MLP neurons of a small language model. Each row is named by its layer, matrix (up: input weights) and neuron, and shows model dimensions 48-111. Each number is 200 + 30 x the weight over its row's rms, rounded and kept within 0 to 999.
After each neuron's rows, "fires on" lists the tokens most often at its 100 highest values on Wikipedia text that the model never trained on.

L6.up481,178,196,184,172,224,187,176,181,182,180,241,218,210,260,232,212,165,226,161,205,213,232,232,183,177,220,266,202,167,139,176,185,202,199,191,180,193,208,175,236,200,219,168,147,212,210,220,193,156,182,212,180,230,228,186,162,166,205,170,218,170,227,231,169
fires on: " October", ":", " November", " September", " July", " May"

L6.up510,134,136,228,234,223,233,222,166,156,216,214,220,211,208,193,230,215,223,234,181,197,195,186,197,208,138,216,179,202,200,240,269,198,186,213,225,223,202,199,166,190,225,154,211,193,192,195,161,216,199,178,244,154,154,231,172,257,210,254,249,254,202,250,182
fires on: ",", " and", " or", "A", " in"

L6.up249,194,168,177,221,187,157,247,187,191,182,187,187,164,244,143,197,200,265,255,176,216,208,188,179,227,244,226,250,171,135,204,184,128,186,152,217,193,167,181,222,205,194,203,237,175,223,210,186,170,249,186,148,187,176,215,241,170,140,260,253,221,199,235,201
fires on: " and", " is", ".", "\""

L6.up94,162,168,223,200,183,206,252,216,188,204,218,210,187,200,181,177,209,197,199,220,203,193,195,175,221,222,219,223,175,151,300,249,235,138,128,187,260,182,224,204,200,171,209,233,192,175,222,228,171,212,162,254,244,168,177,213,243,125,185,157,248,157,240,199
fires on: "=", "-", ",", "t", " –"

L8.up512,128,217,131,196,189,200,230,183,164,168,237,237,174,213,239,248,215,220,220,185,193,203,208,201,197,218,253,227,168,163,174,226,214,182,178,219,205,204,214,240,194,191,219,250,215,226,191,170,180,206,180,210,198,199,166,179,201,207,215,212,174,146,213,220
fires on: " the", "-", "oto", " his", " a", "ta"

L9.up118,152,256,178,198,221,218,218,188,202,188,181,193,217,220,155,181,237,227,279,229,227,191,194,196,252,208,243,182,130,171,217,213,208,191,221,193,213,202,259,175,196,195,136,221,138,238,214,202,148,170,186,211,241,183,221,196,237,190,198,206,197,192,225,207
fires on: ":", " inc", " \"", " (", "—", " prep"

L4.up516,212,200,271,201,220,190,219,198,187,175,252,197,187,199,243,235,188,177,179,263,175,240,182,192,179,181,209,230,275,166,187,236,192,217,207,151,183,194,154,155,197,202,189,224,201,186,216,203,199,217,177,236,190,147,183,180,238,263,149,224,232,180,231,219
fires on: " |", " the", ";", "-", " 2"

L3.up347,193,177,157,213,193,187,218,230,167,198,224,183,219,220,237,215,207,218,229,174,189,282,230,191,218,190,184,185,174,200,231,204,135,217,243,102,248,198,218,207,167,199,189,147,208,165,172,195,192,229,187,226,206,235,203,149,216,206,211,213,192,196,200,175
fires on: "e", "-", "va", "on", " Reserve", " Air"

L8.up30,195,165,187,210,217,195,259,240,204,179,238,224,175,159,214,226,129,201,265,168,211,252,211,235,166,182,168,180,155,204,193,270,190,212,200,201,246,211,207,140,231,194,176,220,256,169,189,131,205,176,206,218,197,204,189,200,195,204,180,200,204,183,255,251
fires on: ",", "ones", " and", "com", "ays"

L4.up348,163,181,247,257,211,199,183,160,210,187,204,225,197,139,171,189,180,190,193,193,235,214,213,169,198,197,235,214,211,229,219,202,190,211,211,214,214,218,154,129,242,198,225,160,256,226,195,136,234,228,142,178,175,209,185,207,171,177,255,208,212,228,212,156
fires on: "s", ".", "n", "t", "d", "k"

L10.up225,113,214,153,230,213,182,214,165,194,196,215,188,230,221,175,206,247,169,240,193,191,169,187,156,182,246,298,206,171,199,189,238,240,200,204,155,240,197,234,146,241,194,216,252,148,218,163,209,202,198,200,184,241,177,218,232,220,176,218,233,156,183,219,245
fires on: "-", " $", " inc"

L8.up25,164,182,149,186,173,191,230,183,169,182,267,203,222,177,197,229,235,204,205,241,191,217,201,141,206,261,219,247,215,163,160,192,137,211,190,168,204,182,240,260,176,198,238,233,213,182,191,147,176,189,183,200,203,185,173,175,218,195,288,237,235,234,214,219
fires on: "-", "eri", "ari", " of", "imi"

L8.up273,154,182,211,186,187,186,205,184,213,186,192,239,246,159,215,218,241,194,217,198,199,205,230,238,208,200,240,223,195,192,234,235,211,201,206,206,195,196,195,181,247,220,200,169,266,240,200,149,202,157,179,232,183,186,215,202,233,206,222,199,269,185,247,215
fires on: ",", " or", "'", " as", " and"

L4.up636,171,224,226,193,186,217,176,207,159,184,265,232,172,174,151,212,187,275,172,172,178,165,184,182,258,215,196,222,192,176,213,198,181,189,196,216,174,236,213,172,199,229,159,165,189,201,234,185,190,235,180,154,145,188,209,243,199,205,186,175,170,133,214,179
fires on: " |", ":", " used", ")"

L9.up137,158,135,150,189,189,167,199,212,213,206,196,211,225,196,176,231,151,159,169,194,177,199,275,209,215,213,228,195,159,155,212,187,251,176,190,255,175,215,237,145,213,142,172,130,228,226,238,217,198,206,155,183,227,221,183,209,166,181,210,244,190,197,268,200
fires on: ":", "st", " 1", "th", " w", "p"

L4.up118,167,174,225,219,172,174,210,229,164,209,215,193,202,173,144,194,156,233,189,182,197,205,219,192,176,254,263,199,177,222,211,163,210,152,172,185,235,210,171,184,230,185,187,203,298,183,186,221,218,186,162,189,190,181,177,208,237,158,221,224,241,253,220,163
fires on: ".", "\n", " and", " life", "ly", " Battle"

L10.up349,153,219,179,196,154,165,244,173,165,208,185,250,229,204,232,184,228,210,232,148,265,197,188,189,231,224,241,268,167,192,212,207,229,164,203,177,205,244,168,199,201,214,246,223,170,226,192,205,171,194,156,204,220,167,241,188,194,176,219,246,229,216,231,256
fires on: ".", ",", " $"

L9.up82,159,151,227,189,214,217,198,186,188,184,177,233,248,157,238,230,190,198,269,214,217,222,164,180,179,170,247,237,196,210,210,226,200,106,193,164,176,230,204,243,241,211,211,208,208,208,203,212,143,174,224,173,175,193,195,213,194,171,170,170,197,222,231,235
fires on: " of", " a", " all"

L6.up414,94,160,235,179,169,212,213,191,182,207,177,254,227,156,185,212,154,201,215,220,180,178,158,170,199,176,259,285,268,201,229,177,223,181,227,210,268,261,217,189,243,200,211,177,229,208,203,161,193,198,191,132,176,182,196,225,199,218,199,159,191,204,218,210
fires on: "c", " of", "ve", "g", "an", "n"

L6.up361,182,180,202,242,192,189,193,204,202,212,189,164,207,205,159,197,162,231,213,243,144,260,242,200,203,217,201,219,173,189,241,192,180,207,233,187,236,232,177,235,272,190,183,222,226,173,161,168,136,193,184,171,236,170,215,220,212,167,251,253,224,193,227,154
fires on: "'", " and", "born", ",", " also"

L4.up84,179,195,196,159,185,215,222,196,173,187,231,191,206,172,181,181,247,202,235,193,203,219,203,147,241,114,238,234,192,251,207,188,183,182,210,140,205,230,231,199,182,199,188,195,196,228,187,185,121,149,203,235,259,164,253,203,184,203,208,207,251,248,221,269
fires on: "ing", "ng", "ed", "uses", " capture", "ival"

L3.up423,205,139,190,202,109,170,224,176,146,161,215,212,246,202,225,207,219,241,166,187,165,231,178,230,216,194,231,225,226,209,213,183,187,203,176,159,242,186,169,166,168,206,222,198,263,199,197,155,196,229,203,211,166,215,190,179,149,122,221,246,227,186,181,160
fires on: "\"", "n", "k", "lee"

L4.up444,217,180,217,167,190,195,198,196,202,198,212,230,136,185,198,269,176,210,207,213,235,206,217,204,191,265,235,229,248,180,231,189,229,228,182,165,176,245,199,195,220,156,181,156,201,187,139,185,253,203,188,193,230,145,129,234,185,165,203,203,193,218,214,190
fires on: "ona", "lia", "ories", "s", "ia"

L3.up469,160,198,216,188,187,204,187,161,175,163,246,213,230,249,176,242,184,159,210,223,223,198,185,210,174,202,162,235,168,162,204,192,179,139,201,228,198,189,156,232,181,149,258,208,268,195,237,177,193,171,171,214,221,203,138,207,202,234,190,187,248,219,247,217
fires on: "  "

L4.up546,196,188,134,207,207,192,186,135,188,167,268,189,204,200,231,196,242,200,201,195,237,132,188,177,214,134,202,163,196,200,197,164,220,179,213,166,226,263,234,210,190,223,205,180,266,187,208,220,229,198,199,195,219,168,187,170,181,166,203,166,223,184,235,213
fires on: "d", "18", "n", "r", " of"

L10.up467,259,159,207,171,205,240,210,143,205,186,208,199,205,167,209,206,209,206,206,212,193,171,252,181,230,245,222,184,208,213,217,225,172,159,201,224,229,208,218,178,231,220,218,225,197,183,144,188,203,203,175,252,156,199,144,215,170,187,212,183,201,206,211,192
fires on: " (", "-", " \"", " dis", " e"

L8.up125,260,197,169,212,200,223,246,188,188,176,243,211,225,193,182,203,153,252,216,140,217,205,193,167,222,209,236,245,209,151,244,208,219,208,218,188,186,226,178,227,189,212,192,160,214,228,202,196,109,167,226,237,177,146,173,172,229,153,194,223,203,195,188,210
fires on: " (", " |", " the", ":"

L10.up165,171,196,212,162,205,179,183,207,132,133,263,189,230,196,228,217,216,192,197,204,196,194,262,201,247,163,208,183,196,197,197,196,197,153,191,237,237,241,217,198,187,204,171,233,148,208,200,157,198,184,147,234,186,180,163,179,203,139,222,211,273,261,217,212
fires on: " he", ",", " she", " |", " He", " and"

L10.up383,220,211,224,239,184,210,233,191,146,194,170,188,230,228,214,215,193,219,164,184,158,223,166,225,231,189,214,215,246,181,205,248,215,212,215,199,165,140,210,134,174,227,212,175,240,217,264,134,170,169,175,183,209,203,208,209,237,234,187,179,245,183,205,195
fires on: ";", " |", ",", "="

L9.up192,155,144,165,187,149,151,190,217,183,213,218,192,184,204,225,192,224,194,131,212,155,249,218,199,220,179,183,198,168,206,240,218,251,231,199,260,192,168,185,254,183,179,206,187,200,218,191,131,188,182,208,220,153,183,202,173,206,167,185,189,251,182,236,247
fires on: "'", "-", "{", " (", "(", " |"

L10.up628,200,221,203,268,215,181,167,190,246,153,197,187,172,195,181,183,157,179,218,212,189,200,166,190,215,248,235,226,148,169,215,186,161,231,233,220,176,211,192,140,257,181,210,208,166,224,223,203,158,125,166,162,189,135,180,228,218,218,205,187,215,208,230,189
fires on: " was", " be", " were", " is", ".", " being"

L6.up455,192,206,229,209,150,158,162,181,188,188,213,197,162,189,226,250,235,241,209,168,168,201,186,161,274,172,215,240,206,211,199,238,243,222,220,227,158,196,200,210,239,215,230,216,162,168,236,178,224,138,158,161,221,134,240,216,258,166,223,236,193,204,217,162
fires on: "1", "2", "}", "8", "9", "\""

L4.up202,161,153,204,200,191,242,186,183,167,190,218,205,185,186,162,179,208,180,225,167,173,227,200,151,185,181,214,208,161,248,238,224,201,191,186,266,211,229,215,161,274,207,265,204,284,250,172,158,203,197,157,164,171,175,182,207,226,217,219,192,249,215,205,168
fires on: ".", "n", "d", "s"

L4.up21,202,140,260,193,96,207,209,190,225,157,192,201,196,239,175,216,204,211,215,240,160,237,224,194,223,207,160,214,177,147,204,236,186,224,189,198,218,149,164,168,193,170,211,220,180,221,188,144,206,170,163,214,205,174,173,211,198,194,217,190,220,214,217,191
fires on: " at", " and", " of", " de", " During", ","

L10.up198,138,191,223,201,216,225,226,191,175,90,229,185,228,211,187,224,178,236,183,233,234,175,202,144,172,187,215,226,138,174,237,186,183,203,189,163,162,165,148,168,147,167,201,152,218,218,226,176,199,207,192,180,209,178,180,145,165,184,171,197,188,237,203,157
fires on: " October", " March", " April", " December", " November", " January"

L8.up530,151,228,206,218,221,247,237,243,139,177,181,215,195,192,185,206,175,203,143,156,203,207,241,178,262,201,213,245,237,221,217,206,140,167,189,204,234,228,196,177,250,170,179,188,182,217,208,235,168,175,204,206,226,180,141,187,186,154,230,205,220,236,213,204
fires on: " the", "\n", "\n\n", " This"

L3.up169,150,204,147,143,180,202,202,190,211,164,190,217,155,169,224,232,233,168,206,223,172,149,200,187,188,203,206,224,166,209,213,201,208,175,156,209,241,254,190,181,235,173,207,138,275,203,153,220,225,142,197,179,295,170,184,156,196,185,217,219,171,174,246,250
fires on: " US", " number", "\n\n", " of", "d", "ay"

L10.up386,169,196,238,175,189,182,215,179,180,214,195,221,227,205,204,156,198,216,232,195,194,200,197,214,160,235,236,237,151,143,214,171,149,201,190,260,187,173,189,228,171,177,181,220,200,209,235,116,169,224,159,200,227,180,194,216,193,204,280,189,231,219,161,276
fires on: ".", "\"", " him", " do", "\n"

L3.up325,209,188,194,201,238,218,250,209,160,273,192,228,223,237,203,193,196,207,205,190,162,215,183,215,242,262,213,217,164,217,168,222,195,196,154,201,182,214,201,201,189,205,209,161,188,263,151,214,189,266,200,221,161,154,192,194,181,184,207,243,160,159,298,214
fires on: "ti", "oma", "rat", "ona", "str", "di"

L9.up340,128,220,195,193,191,186,234,193,94,202,182,219,193,141,172,239,166,222,124,158,156,245,242,225,213,262,229,203,194,225,220,185,233,220,162,189,233,239,206,163,255,186,177,207,268,196,193,215,231,210,227,192,143,116,179,205,202,208,248,185,215,240,198,215
fires on: ",", " 2013", ")"

L10.up74,213,182,213,210,200,197,192,258,195,176,216,168,222,180,147,193,163,178,174,209,109,217,175,234,232,160,206,203,199,174,259,204,205,182,200,178,232,208,216,246,239,215,171,203,164,202,187,226,226,179,143,227,236,191,166,158,201,169,212,170,218,206,231,172
fires on: ",", "-", " -", " and", " X"

L6.up371,163,188,172,228,193,219,217,237,145,164,236,168,213,228,198,221,228,186,211,178,165,191,227,244,208,219,216,213,217,170,203,202,154,203,181,113,190,166,246,254,215,164,212,159,234,227,175,186,221,223,157,147,230,212,174,168,184,171,200,223,147,210,188,260
fires on: "-", " play", " into", "nce", "ak", "on"

L6.up417,177,129,192,202,184,144,215,254,176,210,255,192,235,196,182,253,197,195,178,203,180,226,218,180,198,223,207,227,125,187,228,246,229,238,174,192,188,204,134,223,226,155,222,170,212,168,186,168,190,190,186,139,222,149,213,201,196,163,225,197,214,221,243,180
fires on: " |", "|", "born", " ("

L9.up477,216,209,198,210,159,219,240,187,209,189,210,198,145,188,187,163,185,192,234,172,210,244,236,245,222,210,239,203,263,209,190,241,228,174,173,222,214,196,221,90,132,205,215,185,230,206,211,99,133,190,173,144,185,227,151,236,219,174,254,257,196,227,189,248
fires on: ",", " the", " and", "ful", "ed", ")"

L4.up252,187,163,196,156,157,203,178,181,188,191,229,239,186,216,155,252,176,185,229,181,165,230,186,216,241,200,252,285,163,204,212,221,185,194,182,168,173,200,233,205,214,234,164,215,161,177,207,140,157,143,194,268,156,153,238,223,189,193,191,158,211,233,212,201
fires on: "/", " of", "ing", ":", "en", "ng"

L8.up104,177,221,183,232,156,216,242,162,224,230,197,234,200,185,167,263,188,191,216,237,202,245,202,218,223,202,182,186,155,183,181,241,227,170,177,143,191,178,226,135,192,221,193,231,246,238,177,185,174,189,114,179,202,187,200,230,221,161,223,204,242,217,268,233
fires on: ",", " and", "r", " most"

L6.up84,197,204,179,208,162,184,183,163,142,193,171,209,199,226,231,237,243,234,236,213,266,225,187,185,209,220,269,210,171,181,237,199,159,185,167,179,203,185,221,182,211,237,234,214,186,236,203,173,197,202,162,169,203,177,256,172,188,163,195,218,236,179,219,202
fires on: "="

L6.up322,169,195,232,216,157,212,252,164,193,229,190,214,178,259,195,213,170,222,229,184,227,240,223,204,207,228,227,203,163,192,258,203,248,215,202,197,210,210,211,142,162,181,210,208,224,231,189,205,153,121,179,175,207,159,196,219,237,178,232,238,218,268,212,190
fires on: " and", "=", ":", " the"

L3.up261,167,199,121,243,209,180,153,112,241,186,212,220,210,193,165,213,206,181,188,250,171,167,192,150,186,205,216,234,144,202,230,199,186,194,220,141,169,192,206,139,214,184,226,170,208,203,235,231,192,154,173,190,194,141,198,219,240,238,243,203,217,207,251,200
fires on: ",", "\n\n", " as", " is"

L8.up105,183,178,184,233,208,249,211,189,219,201,214,215,202,194,168,214,183,260,266,198,228,209,214,155,154,197,260,217,181,172,262,201,161,179,229,157,221,258,234,204,253,186,185,182,233,220,233,217,153,207,215,200,209,190,133,214,177,170,181,230,192,244,182,241
fires on: " the", "ing", " States"

L10.up552,161,222,271,222,184,201,179,208,138,181,184,239,224,221,164,204,221,151,175,244,228,236,214,214,250,211,223,227,213,215,175,160,180,183,139,253,199,190,178,249,201,184,241,182,248,228,278,142,162,217,201,208,227,230,161,194,193,195,239,186,238,228,204,220
fires on: "\n", "  "

L10.up326,109,238,194,209,221,214,229,225,134,172,230,208,214,221,123,195,139,143,222,218,178,202,228,261,204,175,215,221,191,170,236,184,202,183,171,207,252,181,218,200,186,208,248,178,236,196,218,184,158,184,173,177,235,215,166,216,227,202,200,257,228,189,242,229
fires on: "  ", "\n"

L9.up559,120,205,189,199,167,187,196,174,208,150,199,202,257,134,206,248,162,216,245,197,145,199,187,213,196,190,269,223,169,224,210,193,208,220,205,177,222,240,223,185,175,187,215,159,210,166,215,148,235,150,220,205,218,153,204,208,255,229,202,241,194,213,265,179
fires on: "-", " the", " much", " long", " un", "ly"

L4.up214,179,154,170,183,184,175,222,136,172,139,245,186,251,189,164,191,169,189,200,229,188,198,186,170,190,175,210,230,198,206,190,134,211,209,176,195,197,224,151,230,148,186,167,212,243,179,212,183,165,205,169,234,210,195,198,175,199,156,238,220,262,223,235,221
fires on: ":", "ed", ".", " of", "r", "d"

L9.up146,154,228,263,179,203,242,221,204,138,149,218,226,167,143,193,200,202,240,164,192,149,167,230,206,191,223,235,238,223,191,237,176,187,208,164,185,220,226,179,218,215,210,200,229,181,195,192,248,151,234,177,150,164,179,159,247,258,169,241,195,217,184,236,121
fires on: "\n", ")", "\n "

L9.up150,159,165,205,226,141,245,213,189,167,163,198,230,196,172,172,267,225,217,164,191,185,215,212,223,214,212,193,184,187,199,242,180,201,190,210,175,190,209,190,221,214,141,144,183,176,191,181,143,172,137,178,215,170,262,193,207,178,177,175,219,191,156,192,215
fires on: " (", " first", " a", " in", ",", " and"

L8.up276,152,177,221,273,200,227,181,201,176,158,218,259,238,166,182,211,201,199,216,220,177,214,200,145,193,205,258,223,216,193,217,244,203,223,150,158,180,181,255,222,221,124,193,231,233,203,255,211,208,171,126,230,196,224,154,237,177,169,203,218,163,156,197,255
fires on: ",", "wer", "it", " and"

L10.up594,225,265,235,224,243,172,175,139,211,190,249,226,172,175,166,180,216,144,205,182,232,179,270,168,166,265,206,245,222,170,235,160,166,189,206,189,152,242,200,234,213,166,186,211,224,216,219,186,175,174,154,187,154,192,208,200,241,213,205,222,195,187,193,137
fires on: " is", "s", "."

L6.up91,174,175,146,220,211,172,214,157,186,200,210,177,192,203,178,204,193,176,200,188,166,177,207,215,167,290,210,211,154,205,211,199,211,171,123,134,239,165,231,153,203,176,221,204,186,250,168,200,203,178,163,237,190,170,196,154,190,127,189,160,225,198,250,257
fires on: "-"

L6.up183,195,200,188,244,214,218,166,203,150,159,210,225,207,209,249,211,188,243,215,177,194,197,214,208,220,230,214,197,146,165,230,223,170,143,156,159,197,227,226,194,208,208,193,231,210,227,182,147,179,216,173,264,246,169,243,175,176,172,193,211,221,192,235,175
fires on: "=", ":"

L10.up160,197,195,179,229,223,189,238,221,169,198,268,246,161,150,214,229,185,185,224,223,202,246,243,188,186,201,188,203,193,174,264,163,218,186,215,196,220,197,192,239,263,211,212,176,194,196,207,240,173,234,177,193,200,169,191,195,262,206,276,177,177,180,270,178
fires on: " It", " which", ",", ")"

L3.up101,209,185,188,198,231,189,205,233,202,247,173,174,173,160,244,189,149,204,214,163,212,229,205,218,213,273,242,222,200,218,182,209,212,193,172,201,235,218,202,207,197,160,264,142,212,161,184,206,192,269,214,222,201,161,149,180,209,164,201,202,192,232,262,215
fires on: "\n\n", "ona"

L4.up602,209,167,218,238,165,225,224,158,164,217,246,169,205,144,201,236,213,199,179,217,192,151,216,267,236,229,185,237,156,169,212,214,203,140,211,165,223,242,220,159,215,220,257,206,208,246,159,208,156,176,163,216,222,196,139,161,262,180,244,206,242,180,178,228
fires on: " (", "-", ":", "—", " of", " –"

L6.up313,187,225,182,199,211,249,252,139,152,177,203,200,239,252,170,218,183,186,221,179,216,173,202,149,196,148,213,272,153,185,231,205,182,176,165,167,198,227,141,197,164,206,149,200,191,212,157,184,195,205,138,225,168,198,202,203,176,193,250,189,224,237,243,180
fires on: "-", "."

L8.up193,172,177,148,236,134,192,213,168,225,164,223,224,175,201,218,272,190,216,245,211,219,211,175,212,243,194,240,225,135,215,199,204,181,224,155,219,230,219,232,190,244,184,254,221,147,201,189,230,177,201,148,172,254,187,234,160,254,158,234,172,217,179,214,197
fires on: " as", " of", " by", " about", " score", " approximately"

L9.up381,182,104,270,231,138,138,263,196,198,177,216,221,171,208,207,219,172,213,263,209,169,169,193,181,215,195,221,196,173,214,163,230,198,202,244,173,229,183,216,248,227,229,177,166,202,262,205,205,155,230,187,181,205,183,206,211,204,175,207,210,206,173,241,217
fires on: " and", " of", ",", ".", " in", " a"

L6.up225,200,199,176,194,142,170,202,173,199,132,270,245,195,224,259,224,198,195,211,227,209,189,146,180,244,154,195,202,224,115,168,219,198,182,202,226,217,216,222,185,237,210,187,186,200,229,167,245,205,167,159,152,219,196,204,199,218,242,248,161,222,208,222,251
fires on: " of", "-", " to", "4"

L3.up520,149,185,209,162,177,154,213,191,154,179,150,276,217,158,186,203,207,165,171,205,217,233,206,203,197,233,172,207,130,195,203,217,203,190,122,233,161,224,229,182,231,169,188,139,253,198,205,207,200,202,195,207,219,187,172,121,196,248,176,234,185,168,236,211
fires on: "s", ")", "ing", "p", " 9", " 1"

L9.up120,137,190,196,136,166,193,181,178,142,180,238,235,202,218,199,249,220,149,198,179,166,177,153,188,195,175,183,263,161,212,194,209,192,225,188,172,197,236,166,253,205,197,198,230,153,185,204,251,188,146,151,197,234,166,208,206,180,227,225,199,195,222,243,221
fires on: ",", ".", " of", "-", "ail"

L8.up77,195,219,177,193,152,232,221,164,187,184,204,221,162,191,180,212,254,193,192,204,204,200,168,192,187,179,236,256,191,192,251,230,167,236,190,238,181,227,170,220,196,194,200,246,180,197,190,220,171,217,156,189,204,191,247,155,192,198,212,229,206,216,266,245
fires on: ".", "′", ":", ","

L3.up42,95,208,192,201,126,203,216,177,175,163,172,231,222,192,174,230,216,150,219,259,180,175,150,184,185,205,174,224,169,157,182,198,190,174,184,174,229,174,198,213,198,198,223,188,223,159,243,196,199,168,152,220,218,173,186,153,232,246,217,219,216,154,204,225
fires on: "-", " of", " Some", "ly"

L8.up99,226,177,255,180,175,180,260,146,190,165,254,190,190,161,184,199,197,220,216,192,214,203,177,210,242,226,218,233,302,202,251,185,190,154,201,194,217,170,244,211,218,198,213,216,175,223,205,180,186,241,152,250,239,137,200,241,222,198,242,178,187,220,208,227
fires on: " \"", ":", "/", " '", "-"

L8.up211,170,164,216,192,152,189,278,169,211,180,202,245,191,212,223,246,202,258,248,236,222,271,150,218,241,187,200,188,204,166,188,266,175,193,218,182,185,173,194,247,207,191,210,198,164,236,148,214,165,179,148,185,235,165,165,239,240,220,217,251,222,184,213,161
fires on: " (", "\n", ",", ";", "'", " and"

L3.up567,178,171,193,143,216,205,209,212,183,223,183,182,195,143,239,198,150,168,189,202,191,229,205,209,250,247,247,243,200,203,220,206,170,177,170,220,194,179,203,218,208,176,274,131,223,178,157,199,172,255,205,216,209,207,166,171,219,148,232,233,217,218,242,229
fires on: "\n\n", " as", ")", "on"

L6.up277,169,190,181,232,196,219,198,175,185,173,185,246,230,226,180,246,243,237,222,149,194,203,253,181,217,217,212,187,175,162,247,200,155,200,194,204,232,218,224,159,245,227,207,194,246,201,195,188,207,162,186,220,186,157,251,153,218,187,219,219,255,180,230,174
fires on: "="

L9.up311,213,219,191,212,136,210,239,137,214,206,266,207,237,199,213,255,227,189,207,216,152,250,201,223,262,113,234,226,198,150,244,220,186,195,229,199,231,182,238,238,204,177,185,236,156,196,158,205,171,163,178,152,235,214,190,178,245,192,215,177,222,184,222,220
fires on: ",", " to", " as"

L8.up263,134,193,180,188,191,207,257,169,154,160,220,196,206,226,195,243,218,221,194,277,208,232,214,189,222,183,241,215,185,184,264,194,178,168,210,206,189,237,219,182,216,226,240,194,250,276,190,199,167,186,206,224,245,142,166,164,179,182,229,222,176,211,216,270
fires on: " the", "s", "'", " a"

L4.up494,121,213,196,177,224,194,187,164,193,170,184,186,203,230,163,205,223,233,183,233,207,146,192,168,154,195,190,211,192,174,239,175,185,204,152,197,250,233,240,147,192,230,200,220,203,221,270,171,95,145,203,182,202,237,187,192,183,180,204,222,185,234,241,242
fires on: "  ", "\n\n", " separate", " complete", " Total", " however"

L6.up158,161,153,212,181,186,211,221,214,152,169,177,195,176,248,177,191,167,202,176,160,170,263,196,186,231,252,222,242,198,171,213,299,156,192,193,211,239,194,218,132,227,192,221,200,153,208,196,219,165,157,169,195,202,169,186,214,245,200,190,176,214,218,213,228
fires on: "-", "/", ".", ":", " sq", " –"

L3.up48,161,186,161,176,193,189,236,187,201,193,160,213,173,170,179,214,182,216,196,204,198,257,192,199,239,230,278,184,218,220,222,248,195,172,201,207,290,218,152,203,198,130,227,157,195,153,192,196,217,230,220,177,165,167,201,176,236,148,218,225,144,230,252,219
fires on: "\n\n"